Part of a small language model's weights: rotary positions, untied embeddings.
MLP neurons of a small language model. Each row is named by its layer, matrix (gate and up: input weights) and neuron, and shows model dimensions 0-127. Each number is 128 + 32 x the weight over its row's rms, rounded and kept within 0 to 255. Numbers have three digits each. A neuron's up and down rows have the sign that makes its largest values positive.
After each neuron's rows, "fires on" lists the tokens most often at its 100 highest values on Wikipedia text that the model never trained on. A number after a token or word is its count.

L4.gate285:120141138132100140127112092128125169080151128177168149126146147074151137164162112156116138172073173135129093122126180143038118074110127104123089103118089168147132163128139172079142034129123114161116080156144125083120157139101095127064206088134116028122120143105090078098157096089198137084099107155115143104152088151075112140110204122077136176125155111125128164149158125133147137141145
L4.up285:156138162124110159129071140137135154053141113150163146156083131103181159119148162116166107143100167151136091164151157140066097092081116088104078117103129167122166161169137150084115065122137156202151057202105123096147151139129081115115224092165123067158191118076078120124135134099175123170136122117153131105155153190084078142093179142117107143138162111145086121174117131136143134202132
fires on: "\n" 53, "f" 29, "c" 13

L4.gate95:169158110103164085122099115156124175088111151119143140168110113154174111085175156152109163144084071124165113137132166149150156145142066130088130081091181168110089130162110111202118158168177158154117119110063182163087102117133112198104108094114172160106111161108162119126137194114118133111148136139062109135199119193104110188097079122100164090115083129155158127052091127127149165143085
L4.up95:148160091145125143142091148171142134121095117190140143146119087112185062108195146176059151110105097158075132124115204157073090124105126126112107138099084118191041130134092110114144121096198101153164128121119166158122136102163136154138162124100112119093088166147120140126108141147117078140091192128100154127170097163039098068138114085087111101069063136153105103123107119179131154140116
fires on: "ly" 55, "″" 15, "\n\n" 9, "ed" 6, "′" 5

L3.gate459:090107102141119208170143097186122165077182100125147151132177174151129123142069156102139154150122089119074094120129100104052139143122093085152130173108117126116127110056156137135117150135129105139187120086099068081137095073088164111160115217112119072115123191155169124110173136181097106133124131139117144131107126117177128090144106102187090130121124152172116162145150151128133061144175
L3.up459:062132091181134159171153102179158186070177131157135113074190116097171138168104127136158158143137104090069069112107103051066168136182142079139107152134112112130107083069199118162099188157144096116180136076127091097141067105122145119132084181116084083089126181189166082131113100107116129109155186137115148114148152106159138150113118137167129095162122136159103153112179144113130115104172
fires on: " also" 99

L3.gate623:096116141189158139115140141167147133161115178131122115119069163132102164148096101158086168098148152137087149123105161114143168096106052102095136087150179089153170140150098083121136078110096145096140114072108123164102103118061143129123091151130110105104144154146157138112119115134126099091184108124158164129092135129167155078174130123145141093190124131114147135111066098088063176107150
L3.up623:146158147122091198104115118080141105110131174111188109145077192126162206137129100106077131062161148116098109078086146138117100144090135083136128061083169093172140189123102148145162139140073145189129093059128139134149180093127192119107100113131139080092188124147113120156131107141112134140155183136157136127068152186136132132138151141156085094131109106053155123176112118115111105088075
fires on: " death" 17, " %" 13, " population" 12, " Votes" 11, " life" 10, " birth" 6

L6.gate601:132154129135159093133140094163125129090141119145199086140173175169196080132119030122076152152108154139125131100104093140160119173125133152127124074122105130133114146138155137093108071100154132108159101138211154113087163083116156146132109214145201135113159127173117184139105124131174203119152119171168148122190137078108157170170114097083111119091118117130111195111175157128085146079181
L6.up601:085134122150138094140198092176160120157190137131129095131131112124135103153130055155137135170169134137080151124155102156145184120110104178093115079129199113140136125155135101174090121160131109219149105163180159144161171052120146079139087121128162133126157085167101155196155142144139099156143141146163134159158151136135134126128080119115141076093108156157099157066125145153057131106134
fires on: "," 46, " of" 8, "-" 5, " California" 5, "{" 4, "." 4

L4.gate312:163147120107129138105169143089116147081083149106100071118161141090104187152111164087146168145140119087199115119090122102089128057109105111165126111087079175126163133163097167153145057162174160172124193105118180064118150107127094171117149099166100086107112211148162145166165143128125145132121139142138112149166138140130200083089183137100117184099119164162123165091186113161144110124112
L4.up312:159106201142124138120149102133124138096133159117147122092121151141111094147124116124151131159123092178156113044105092124100059091165137172041102114181110169107141108180124116111121159111089189171138086086120139079118103061166139136126129139107176135154146184111178143132144115088151140130063090197183142168155128084129126119109122117117166144043130132202124139148181173180161117123098
fires on: "," 54, " and" 40, ";" 4

L4.gate144:144134095116112090116111079132136143133125134151144107116152132040153172163106198173161168132186034166096148146116129101150199140160081106178144165116135113140153148149176112188105122129172131162235169108167145129106110073110082151061150108067127145106142082130125143133064150112148097104104117120141107070124088112128154096081107126135141141169121125126121092078090187115153130139153
L4.up144:080109108075111083108166140158134111087137145110126130131171115109183178180127104140104133159173131128118052202126194084172120204160103090140121169120108152125074167066135120129132109105195117125190102176177122138121122130135120121076115175140085182116148147136037143054098136093180133140079127156161087095160121076102089097139125148136128119131166122207141086167125106140118126139141
fires on: " well" 27, "r" 15, " non" 14, "\n" 8, "I" 6, "bi" 5

L6.gate501:077139155121175096137173109084115190114131116162174054066133146133103165149117050161132161126133119121109118143157114147090099130140177182096166124092113132124170135119112164103165149154109132147121095128177130136054133030136143098046158153160101150107120102157135111158125125141161150099106081190170164180145146160166163120173118153097149133087149153177100145095115139090146091128093
L6.up501:181117130103130115189086164076081102158108104113162128056115109077125160143155091061192161156085122136070116155107142160164090062109156251155160112109096141162122113137109061110136137098055092103106118142109120153144124108139123078110169140161114134075112187117155103135111177149150166136111158137120177177093124147136160094130132135110092101109168167078117196123164152145157123094082
fires on: "," 95

L3.gate260:167117132120119174132157126145143121105138093192103160128096145150087148143127114125055133166157000156065095151165111168127165142125112173147128111163083078189084173123191148137117081151157148119162137134106104170102123179106109083161113132065127151131145103131136098148113078116126112097154093123134098109112144122094184122138159104097123110193124142090113117154085116082139111126113
L3.up260:070099094115124140195179173052134159130149179157139186128092133123148136130189098163112120151112104121128087117155134167128168149141088076150131140159108072141197164107125102130096150126140189166083149156143140238146140163122110112128111125146061151065086047188123145146124155134160131156102113130113098110115109110124103149119106142143138140178094123147115152124162129136107175134093
fires on: "b" 30, " by" 17, "d" 16, "\n" 8, "oca" 6

L3.gate369:116164123154146093112174090141124125114179114130092175075120133148073121054117135153104170136125101086103136110162154104103125129176070136078160104180131106109110133089150145149126133103051154046131173099144183166104131093057152120203136079107107138138117112129158078142136148065215094112110084142142116106184109175171159159153141114093167123189123086096160156070151136120115126145131
L3.up369:060129167133085144157123114140134121053138166165104180140118148159077122076086137165147139146176133177139128124176141122073109087162065133108177097171091099147116145116156193162131158116038138094091159073177161151100126127109146108165179100127110162144089141136142129189073142066160128154149108171137099098165071166125099144130137098092131138118123103115171126103073133118127132162125
fires on: " of" 32, " for" 29, "," 16, " to" 11, " on" 9

L3.gate214:101137149109089180071158110128120138152190141103083090183108132098096145164087098134137110123127107171126077092075108161180202181083153062182152146133135146163113135126137118137092125113195098144134114153134124161128140077113095125185092129122112152140116206221115033133125047122142101150164127117070151134128112128126144140148139120152156117136102171107131119106107093144135158087143
L3.up214:080091131178125135047128085146121169162140143118092127130130127130117102179072121184110092145155128199113092116103084097153156118117145050136118125187131128167080161178145098175135091061156151106181137135079117144123149131117133069153090145137164114115140178150105127089188055176172117159161141163096160118156105110133130139112103113186177111129108116136112081190120102141143181099138
fires on: " |" 34, " San" 27, " Del" 12, " Tol" 10, "Me" 5

L4.gate588:100205121179078149166118077127077125129173079111168079157128148149164040133107144140096129117183106086091095055119118097113168150074175084059160145130110183120112115127139129131118153164156133085136149070132179115142117099110211089106142111123142058100082114082183093106131096176081169123090178142149095095088113107156129113104114118198119082140136100114152120166137136150133180122159
L4.up588:180109137121150140115106133122110147154170128126127102121146088137123092159223112157076145143128118101091162140129105153192128151164133119114145099105138101091091116106135143103166147115139182132135130159161081146131171150205145068080085128154189133130170119120093140089072182095097130133174107178121098067141166079155087133156112135109147132081111125162105079175140149138165199145144
fires on: "frac" 19, " named" 14, " indic" 9, " idea" 6, " told" 6

L4.gate373:122112155105145128189071108155091141171120103157098101171165087127116101156093103123101153178150139164096102108127137156107079108073125214120093146121160115199116184095151121083141124070093102126176159126097060124105166126084133088175155167122123133140102088130129121185135062145084170061136088109147104126161114132161131105170141126067119121102130195126202113170118148126198156127137
L4.up373:069082128188152097131107148122106062143122094113152129053198164110158126171085100138108075154142174068163142098085142177111103167110147166124116170127140150151084105159095100145155103130072106070060098129084071102156109102116175130159117144171103126125147187160145053177163112092126127099122110164163145082177119081143144171110120137148125160099155101110136191128142129136087157156140
fires on: " (" 31, " on" 18, " and" 15, " is" 8, "s" 7, " was" 4

L6.gate563:085162126192089071105102114170138164118153211175120142161119164085108176137141157111118093117098166113169176087112128101059110158159162132142147155101120113077166153127133183116133142162149134071149116177144180086109102111121164132112113149173129086107169103124144107147138172105190146144124118141162179137105075211120151124108183083140209064133126123158117130125133139084202125171051
L6.up563:190112209164105128138081117152152139032144141163121078150095128157155092167122102168120121135082191145117089137118118118116115120136122158148104115079185104135120171183120131069131099149149126091070102149132110116135181136161167159166088152133168121173093153087131113124143122126177121146115163123147163135153127162121133133123161121063134083141074090149194136172173156124165175125048
fires on: "," 98

L4.gate577:115145142184098051090090112159109216149148129135182092166161105114153145182144176147112121156126126123131104117101116088114167121104116109088090123160071199144127103119136149075136109145112139130167099129161091129111072155103152132116131188106131040086139170086115097129145080093099168047102081127176104117144132122117126148166117093138091129172164114129153175091155135080174164132151
L4.up577:130136169182088096132063164175138186143157106148140118168135051119108151167142171140142127120137107142102081120175136129140126096132118103090053165211089153133190128113147088117142129122122199115136107099126099157142097169125186145157192166163139054127136159085033131135140099152071156111113101139215105113095138130106120102118085130138046111116134140168138107087081127081130149157108
fires on: " also" 28, " s" 18, " is" 9, "\n" 7

L3.gate587:144115118105097167144105128199129101200051153132083107144204140119089101132099163112187089104140152120179191120179114138102102126141066128143125102117136139156119138156091091103139154145075138138150165119086144109115105192122137097131128161108169129146135146115061077164172115126133122118126164098103150115096111172092165102149095127097155119142134159108134113209112047140102098124094
L3.up587:132149127172111172125108110166078134145082093155105093129171106089114148171079128104163145073137089138113184188114090158098096121145098089139135129132175154152169070071113063125119157124145160112107169114092176157128071126120130089126131147106122157104115153142142032175154089134169083110129199107139126094108122194078135093100142136107164097205141173169088117145087103191122127173093
fires on: " comp" 28, "–" 23, " Comp" 9, " track" 8, "-" 8, " GP" 6

L4.gate494:151183056154110066126113099088108112115062098100099217155094139131124137156108125157128156188157140125195178147136120108171103097113080143097186136153161162174141143164117123200137088201142141136100173089115124115140115121102124158073131120124149149092157126110196061087126157165096080138098184133110102129145119135158129090061122135129096100140045104125196101144102154118085117163136
L4.up494:160143083085168152126181091145142170100147097149161111097057159164100135097101217117114106139161128143138075145141144213141115141116180159098181118078121138102073088149136171167130095138161170154203140146170124171129148115212116097136147107091175165145094146089128162140116119160113113159132101159112160162097089064164182121128120140121144112123133173141149124044145129123134126142185
fires on: "ort" 14, "ify" 12, "or" 9, " clear" 6, " ski" 5, "ur" 5

L3.gate117:175147124115164097090144118149168134165100116127067090084092161085112154158139130113161125145108163152095185119186098182111195151163127163137157150145165115111160169137118118117090122111127156115098139132126131103079161104141142049149072178115111158103113076138108107108167124143177113072148153112173156150146114105141121085129099120094207095176159114126086088145133158166119091100130
L3.up117:170156158151140168183152125156194134170122159134092116133151145058113104173127107139132138157132127160070142125167130154088143105195125168193178140160102143165122144140222095099105085097125157066103130122138105109092193162181149044188077142063104187085149115150113124120093124120128147122161132119160129094142127107097084106142111131102120093199164148123091091134131115115119109107132
fires on: "–" 36, "-" 34, "s" 15, "." 10

L3.gate388:047135137174159139091160090099139146138118149112149081195117142140078142134107154111107163220094152113135124092068153119086106131118117126167173048180098203135082165121102152129183115131092114173140148068192184127115133135180129118130121163124179125068076153160162132121164122119177109124154089135146137140131068077135167134165206162152155154152136124107088122120107154171148160138211
L3.up388:047135148173147178121138134083182166150150095123086127198128080157130123131131209126138121183126150161106110121144153089132076118108152128137119077153091172128114150175114103111177117140102152161104159063157149163176128145153159156132148152107140133085090139168135123109161145162142094214165086145157167067115190051111143141161152159156118103132135145119129114123099213183103170163158
fires on: "us" 54, " th" 10, " /" 7, ":" 6, " early" 6

L3.gate226:117142151120146090166157175146120155068160154150145117147132145097077186124125120139072133098161103094106110086142134124074086097158150154110107066170071109123152208146095140129151188149170155141116101093151175139095131102149102127082111156170090121098149138154140140178119147103147093132158100167172135128121173175164137147108116082159175146236119104176136102116142196112128155157135
L3.up226:106143105137132089100121149159173110094092118146098168148139094127088125109124129111059143155088115115133165114145131142099092164140141101108153147152073088102151117084106139197146201171103126168151136052110167190163154138151114068142139062118062162077144157094117090148098119097153118122110184131134116099087119106061116123129136157115116144141179158180177087037082165148134143114156
fires on: "," 83, " and" 17

L3.gate134:141226137143082085150094095152166179160168135109060113166139135113108128112120113167064171118128090140107129106122115135146095145165096114123160130124103092112159128074118132159173142146099155170155179134143098124078058170139151084114121036128092100127157091182136096137108105092117112119089116094130087120109127203158184101164112111082131114159091133170112075079088171108098142184129
L3.up134:100131168188142051150095127144115120092138099161126134186151103148158134091110069140127198121104224134167125210178088184161103144171129096083115171160098112182142109109147190158147187154105128139177142111140130097122160109085140131160109116103120119086093102093106145194116134175142136152076107108156132098120134147132143137164161146159165078154170084074171132113134136155069124144134
fires on: " of" 32, ":" 21, ";" 14, " by" 8, " |" 6, "," 5

L4.gate513:126141089145120089106167112132140126152176036095127174145132151123095111143137071105170101131161171144100087090126118122109138089129096129106116165207186125131082128131109091161118154144133147063152127152085118162123068163115138133138100114071145141150093108093077120108164131144114122109116064096118128129062137143160091092137116062110117134121133123103113167160150181153194122069099
L4.up513:162142066106134148139147096144135095135160166129143074130114120126101113071103110133111166170145173145099096142106099137117116106179065097041053149113166104116088119147076096201115087166089153149185147130154165155121117173121082081100129115142205169121165139158118112124154176170134087105093143139139118164129144136097094152150080107127149122126106163089104113094131038120101129064174
fires on: "_" 40, "." 29, " |" 8, "=" 5, "-" 4

L4.gate301:154110111173170130085128137192091154103130120134154077107158130131087106116081110132145104101104137113125159142094069087124168107110077085134141049110148163136128145155133086171157085153160147096155144117072197152067133108160165096056129089099188108142114136184119089075112107099118133116122145154124103077124119084106102153087140075176166181090165132116140135107099118102139124078135
L4.up301:154107093125191134087140162193108138085144116088151078107140114095079081132091119139145120110108120132123140184122106073133181132135101084089126058148175155100133135132115092197156142165188178116173096127087218149113143124135165104082107117101188113118137132197132088051141125163078149120135157126108103078142131137124088145081124087139177168147133181147123072132101158105109110101139
fires on: "," 62, "-" 14, "." 14, "igi" 8

L6.gate163:108195137131139143116103082117174142111121136161146066113131154181114090169089118165112095114196085143107153135094090184118179167079122144187127149162097145109080133166147157110143137072181137130132109151148174151138098107117203122140092156108092113095180087179110166165129098158105125179073131164124138151149067164117170138168124174115144067112107134116074151136133158121162170135116
L6.up163:135139084156150143114161122106156188087178124121140121160172080129135046162150112148106115149124110164136174096110097195144154132074119116139129102104158129168109140181103152128169125135130169127121081101106151148071118137123170156133142177117151174133153026119144169168094115176149147174052131171100184134137143144145190149114144117088159108119089101185123139094068124112132162081160
fires on: " the" 43, " in" 27, "," 7, "." 6, " of" 4

L4.gate554:166132145111120062126122096174123142096079155125154114069165150094082136078137067215098137152072172162139133140125122077154142178174106136100169140114040144136060162077156108190133159160181131104127148194115094113091056121117164131123104174141120117122104141112117152156096151139146141130088150116149062116162152166105099157107149115138148092106090130139132086136166154123204122108152
L4.up554:143129140096085107158131127193145131105122142127117136091142157133127118072095065128126107103162178124103105141139071093161137147127117158095153134131055139146088159124147120167149124172179094120067146152112111134110068093202157070134138154086097083134118149110076177162125137148127090159120175089163155150086158217113090108116093106138071049084103157193138068135086173106167123138084
fires on: " Pro" 25, "′" 20, "″" 14, "°" 8, " pract" 5

L3.gate443:176149100138123159141189129190171118143091158143113154136140162119124157161170164159144152129150109107158079111162138085155160121116119132078098084161134063217151123122157112072117141117142156094101099080065139136079124060104153138153170100125133133140092168105119133150142133123126152111139142150177073149157118116150069060125090113107107111165105082155091117112155062068070112129110
L3.up443:117134098085111140131089154131125111121108153087160109177065135149165129162157135182116128092124142144148066135098155114142128059106112153107151141141117116118130174125092120071149064099098115138139116089122101123158121102131154134135129099191154086141152157103180185169137154103124126123187195129137145168109094145152094158193109111094134060155063102123108118181120121137122145141069
fires on: " career" 18, " death" 15, "History" 12, " development" 7, " History" 6, " population" 6

L3.gate489:159076176076064158138137155126123092101091150131185087087140132122126098055117132111163097093138110120100074133105132179085150153133122156105151109121193155128149135174137123068147093088115134079150073136130109088120098111057145174099142142129161101124137064091115137176108110132110191104089131149099135140119112095154147191143144102161151192087170084099161161187155118133158144125110
L3.up489:163098149156092143177200141154139090149179161139184159118120091137094111106122124123208102093081118134106088187112095155163115129144128086143136117096153136141177013130099152176130146145157160130164163156132106163118142156100090154109140140118173179116127070167150151106123132129154176124106145140097157110125088111122158124075167096152142240095112160141158122129103185081142123109163
fires on: "." 50, "]" 7, "bi" 6, "b" 5, "-" 5, "^" 5

L3.gate577:079061109163114123160111189177117126095170108157128113141162118099125087144142138100120205131082139098183129105088146074072147091145087080155106145128145116154124121162105158139104135100111102157194131036132046158135160093055148128170128159112098136152092114157193156183151145141125144146174097134098089121112122146127171081155157163134137114158066117190150146069144137136115143137121
L3.up577:085109100143168103192101135204157149147114058119065122118130114115078089185162151169117157117180107128130132157099069136090135123123091170120123224057136150166092128136144151170128135112157078114115164118135102097132150191143119073098116133145098094120157134117120061114189055100083150093146134058167074126102097112167161126125091167095152166131117122170101159181106116128073100108134
fires on: " and" 33, " often" 19, " also" 8, " a" 8, " sometimes" 6, " =" 6

L3.gate484:089113122123121135137092104089182125058085155141126095139134079103155118115136096097230067127142122182163183196192165114110154159110104156159093099141133159150184112164175122126139144095125139190141094144126077107067144087113104177102083157102186121093207160129127098109097161118120180139139169143119132121139077119112116151128091136144114115126109148051142151130127095100152110102121
L3.up484:108110127097112153117115128095097160148067115149141070091185139115146166075109133139165106145152141209132163205223168130109098128100137149138126074156112134093166121120106144120155143113134142183142118096105065108117143122150137099062127185135178105106138179096100165131105168155097166139136139202130121135103131131044123127129156158070087093032123117165175112132088129131141131104096
fires on: " of" 23, "," 20, "den" 15, " 2013" 9, " 2010" 5

L6.gate428:105094199119113141118140119148096091147086107150126045144122099136142139113100099142051129176139116181122137140104123121100110173191157154144163092107103108139125176132098135103111153188152141128072146085173069157128179163114188175148053109131176165149128092141129150141130110180135112130107141147117076155168111084100078109126177114094135138144061135140200059127168139111117174166080
L6.up428:080137171108132114132186160144131138124155182086106155140140105155104197113096156090106080155154133120101164106169095133123101192085156165098116116128133044117137080065132102110085140202145147139130169127128133184126140167122095094113099110115161135208100108103097174152143134103131089110116168151097126123051148140182099134064061112184159148079097102139115045130116093108096157106135
fires on: "in" 26, " (" 19, "er" 19, "man" 8, "=" 6, ")" 6

L4.gate20:149079163097128147118190133155175148128152104053110141161124205141138177139129125152047130119135128069190070125095144144118104114117117121172157116137078175122078110172141173113095124162206145154143159058077163099116093081135172169110103143133091091154146184114223140172114105115156089138112110141179121135094109156151164109086154122111126124183122111142121130102141210122100098106100
L4.up20:159115173169102158081112120098165122095116185081162100160163117215137170152120205087102111086110141148132142127104165160143113183106126100073112063079105175130105114135113151140090124116145125198144120125136157126120151132179152096166122135163080165091157163069172112153106109087070150145144202183159170143193134111094127184120187173118171145075165158133153110142152111170145142115117
fires on: " =" 80, ";" 9, "," 5

L4.gate216:157167165079111138091116131111126190129088148105112116148163095125189133179140087118119139147060139102190103123144162091095162126146108174138121135071053189067124079139089141164095100092084145145124131128140153071149115113083140146124137126213125131080103172125096152126099117120110212117149182193160173140128095116113106158094167157114136104162027124107134133100169097140119146141105
L4.up216:107111130122116116162141116132190140133098110158134106067155106079114075093093141118124212118097066160099135063101110145155169106089052139149144181049121127144080165125160142117090149137082117160142075105097163094150087067141083182152137147121153167185129164135164079144124096117119165121125134132156129172071096102099151124111147113110153087062127199116110141157137166107173156134155
fires on: "ly" 39, " very" 14, " more" 13, " much" 10, " highly" 5, " relatively" 4

L3.gate38:118120135081095110137109091192117180128129062160172118170152128137144095150161122135122123091144080120133132163133152141070144127150114048207109170160096117121130172170173120058142137135109143081127193174154149150112133176102124095130108126146179177114106093098154106190136070122133160129127130139155136096175105163093186113167109102116098097117081220148121138194142134107150120187164
L3.up38:094111133055172116108151166104154176204157157194128052189142111183100143144111125147101139170149120116124103145138114148072155121167071086103154184175122124120119168099141111110140051151155151093132183137128128141089093140127110188063083104128170154141123061130165077148156095103156173120139097133134104114114093173126186113139108079072118085146088189183107103162120156103137125182118
fires on: "O" 53, " I" 28, "I" 13

L3.gate10:169134130129078139167104119136119131089113110113106116139113120089122116124121078127165168137112136104140146133111084112142212090141110132126131126155176110102133104059170063115156046153132172119138117104154130140097075180100114135155106159122079125118101114129106118103148054071191146100077083145156126121119141174156120115115169092134125078157132123115107100163099094087139136132152
L3.up10:050106104086116111112056133120133131108113141112084185129110152111100147145089079184145178158185128121182161104129140100148152140138157100107133155145093142113078049090203085114186160190208137105106140184130158185149101155131107119073111134131079130097123156163106113057087120123118113135132153103110061110056109125107151119133090092124152143102068123147109084083123104151119153168109
fires on: "\n" 58, " by" 23, " ex" 13

L6.gate9:040138087086062097115113159118095147129088141099128136128101146118171150095116041144130087199151144091158106093127134108086101112167147144152138121208100168085115109117152137080134139112135118151110136152120141039154118073103150133131113134147101096120097135077138123159125147180126136138102236140144087135136149111095162139107169189095157163052126174150111131132158129160078105093108
L6.up9:137134167166130104141072147133073155143124091099099087093125170143150151104160102124129188111075194155115084069099121117118091182162177158141120107072064162149105112110121119078121089189131115145162060156155100107119176148134144049086122137157203116118173078118154123167133138179115113137068132121125135140149176174149137165161132172085120140079123153154134124106156164127103125049084
fires on: " (" 37, "ian" 12, "," 6, "n" 5

L6.gate442:103191177094165084122112101116120204130146105140142149093153153149091167104135093124098076106121145166122178143084145118084073089154115138131114122133173128061129114149103096125116091111138181107179095125186152087138095117162117140074152163093137081150194125099106135152170151136142214144128163155159092184154132180140159139144185112124173091096123115162165160119230146150155143159125
L6.up442:142135170086171121134123145118084184164113179069120094161136081160143185188164090188129068100129128097130088101110140109094111057157154121170164144121100134130162159127130120088126105166110162094099088115132099094146145182150153113084150127143114122141121157110116078125135175138151144167119116169190123096187149158155144115151176108160057142071079161100141128101166137115136173121041
fires on: "," 100

L3.gate611:084170169106078140121058112116073157146162171086172082071119120123180178105171083100103155208093145102119096121099138132149171106089118137102136103154101125170105138184110176088119058160103179081153099087134168109150073130087134112085181178126132122097095155119110144169137134177163120154141161136128100103179152086114128136153067200132124081159155122133093068122117121147123112128150
L3.up611:156143126170139093139136162094149123131123152113087096114113138157122081130093137104082130105150145142112114083146072224144158155072054144110130098135159142217178081114062064180107106161147105150081117134054170120093106091081114116131139156148102144081145107107125176139100135117148162114094157093127119106076135091146187120128137144139126135104173175132108122143109089045139096111111
fires on: " Up" 18, ":" 18, " died" 17, " up" 14, " death" 13, " over" 10

L3.gate267:084106128152068116145087150140128096152139063111172098104099157093068114151113147128189071149148137136077106102136150135101152104091084117084148175204084180138097110129104140033148160132147062178124133128158171127114151123206178092118122153145081113105131173132088165129172166120107119146072128130122174148181114138181091090175121114161127168123092083150110149157162134139131088150106
L3.up267:123150112144163175154160115163195123146100080105102126108124080127103131172078128121106194147103127093099075099134127072106132151167171141093141100130129144153169092091089072131070177159098160114127097078108142134078120182083177178149142170155108111142102176151191143084064107122143186111106165138176077094155127161212153114159142156133148075148099086132149156113084161137114077128193
fires on: " also" 100

L3.gate82:152138148118113110133126110171177138129207097135103137142075120146121075149179191104130156109129093132144098153127140192135114111155100155133145137105114091146104159130159107160151170156141096135114149099131132151083135119137115175119090039049079169106112085141144100133141167110122107101137083114158069096151102142170106107106117118145174116141143110094109134089134200044109082096143
L3.up82:107076182157135086195086160077144143151072134161130126169125152113080122173154149164074141117152136159157130090134127165119160143090113122082157173138103140124139152144125154085133171136089108070083123062134124029148170132123123155148097173159115137145091134111140140117134158092170104148155183117138175195132089126190078118131155099168131113148152145162175121104075189157170141132160
fires on: " of" 62, ":" 16, " this" 9, " ±" 5

L4.gate430:161119131127188131132143128097094115142128119072117165115125190097124133089122108117102157140078173073158098113068136143165117140109177125136210165146137087138182156110148156164139122140071160106100124053051133075085107096128086141116086128124080144135093123143188146234140115188148136131126129151108149128121116107131162141126102105146087173122058162138118125094163176140136084088086
L4.up430:171110181112188123145140156097102115128160169092123154162105129132113144085099106079127128105107163120126123177107115170203099133102142113110169136091173089106155119137099136131099148138090170146112108149094150072109115096179065183155124114146085165153094129099167175173117111163161110195146124159133148213119167098122147124129082107176069149127106173152108126104163151182116068133085
fires on: "," 27, " family" 22, " teams" 10, " City" 8, " |" 8, " station" 8

L4.gate581:106136069124165097168146156190138110133194057122117138169168093115171116137113083135086168097159147068179074139130147114089125095155151111121130133190098107161109117101125100137057109127138131111139139112140073135168160157075159151118142117121115147143124139176109103177093103115126115104190099132134134174036130170147136095168092117098096099133087114108192114075133127139115146114222
L4.up581:094122039144172051176092166152182069139156114102077194144117152154149101131143096089125054151163159125159148101135132083111141164136215173134091168133148085161121138102116063152131134158117103111112095091164068079181179168114128172119148140081089145142108103190107126154177085086157164092147114116121105131127100191138118154131082125136111129164137127117095172117125130115132164156148
fires on: " and" 21, " j" 12, " is" 9, " =" 7, "field" 7, "=" 6

L4.gate168:092088146175132151125119074120156137096084145129167117105114110153186142126094167103149109151065146119160094088160122145156101137127152168156138127144120194124142129090071114078074196105108141172114087118063113112153127031146168087152195078116105093161111161136114160130149110168086181096083097142121117130159104181152146158172117090084179092110084165102112085086172130155134151116113
L4.up168:036112103124113144155105133161126122123095093161065154195183113110178149146096125116095100127105161132108087110146101070179144165153114182119116162171121135167121024052136137159099113143186170166158087072125138083160099104134133147113123099106110100183115154154119147098161098121115129141066086155159082139102182120129142082162069153083092083136151148089191118110128155109082115093097
fires on: " |" 57, " Col" 9, " also" 5, "urs" 5, "57" 4

L6.gate381:115168143129117084114096099162157133108145100112132103089095160173114125111095077158097125181194129114165117145094127132152151126156072105153136093161128129145098108145192143118112116108171092114133143092138147167058145109099204126147107175121109118131163090191159122170140151143155137104127068150187103151177130148186145140184081144115163088127070070128194170114177158088143131183212
L6.up381:165053160110112136131162135075112140139125106132139123123155136164163124143065107151082116130133146114071192144062070104145144155075096120128158148128105119038194101160146209139192118128143053126067175138089113135130120100107086146105052148089165163144109094123093113105165120173127155116127163149146121130074153072144131102151140197143158096111078141164125114145070150157153085115138
fires on: "," 24, " States" 20, " in" 19, " City" 5, " California" 4

L4.gate562:140122138163116151091093111124129135100141122183154077112135146148089105163090169085093154146093168116154133089085126131098089104141173136119131122197103145134115175105099148146080147176158084104114158090054160124141100135180115114129093086146065165147122160093189068159115088138151083117122117132144141104186137185092111186103191109110073118126146179136087112083123130145104127113082
L4.up562:204189152117096105148148123061110174133111143078167092125138145163160150124123156103134141177095177091163078100116115153090108097093145099122158120141113139159096096149125182147088118085190142208130168118149233128129103166163133137102105137122083124105132152108121077104086159133116181150097140136178118126154146109129105138131168149107139090121127178109072143081161140178094128127090
fires on: "s" 66, " =" 10, " |" 10, ":" 4

L6.gate23:170115194101094084065113135088126202086140134080160069119121160147161105107146118132147136096150163147202161099172099120154101097113112131105127171145056171155115102107108137069158117132122174063120116157141173082109080131133141176165067228120102169133130125159133105138102129210120100105093138112104140085183134149143054114160146124110090086125152112118083147161122169135141137138106
L6.up23:089064186114124112127088108186117193123092123130171110126144146126147128107085080173091138085132126144122141125168128192135140107097122179157081205140128167131125134098113085124114122111104153110156100111213135086084037144161143107126127131173132141129069163100095126142107132127060102124116160195195086169127077121127083140164120126087112126099100080082119139147184106126145141129123
fires on: " November" 20, "," 16, " as" 16, " December" 8, " September" 6, " on" 6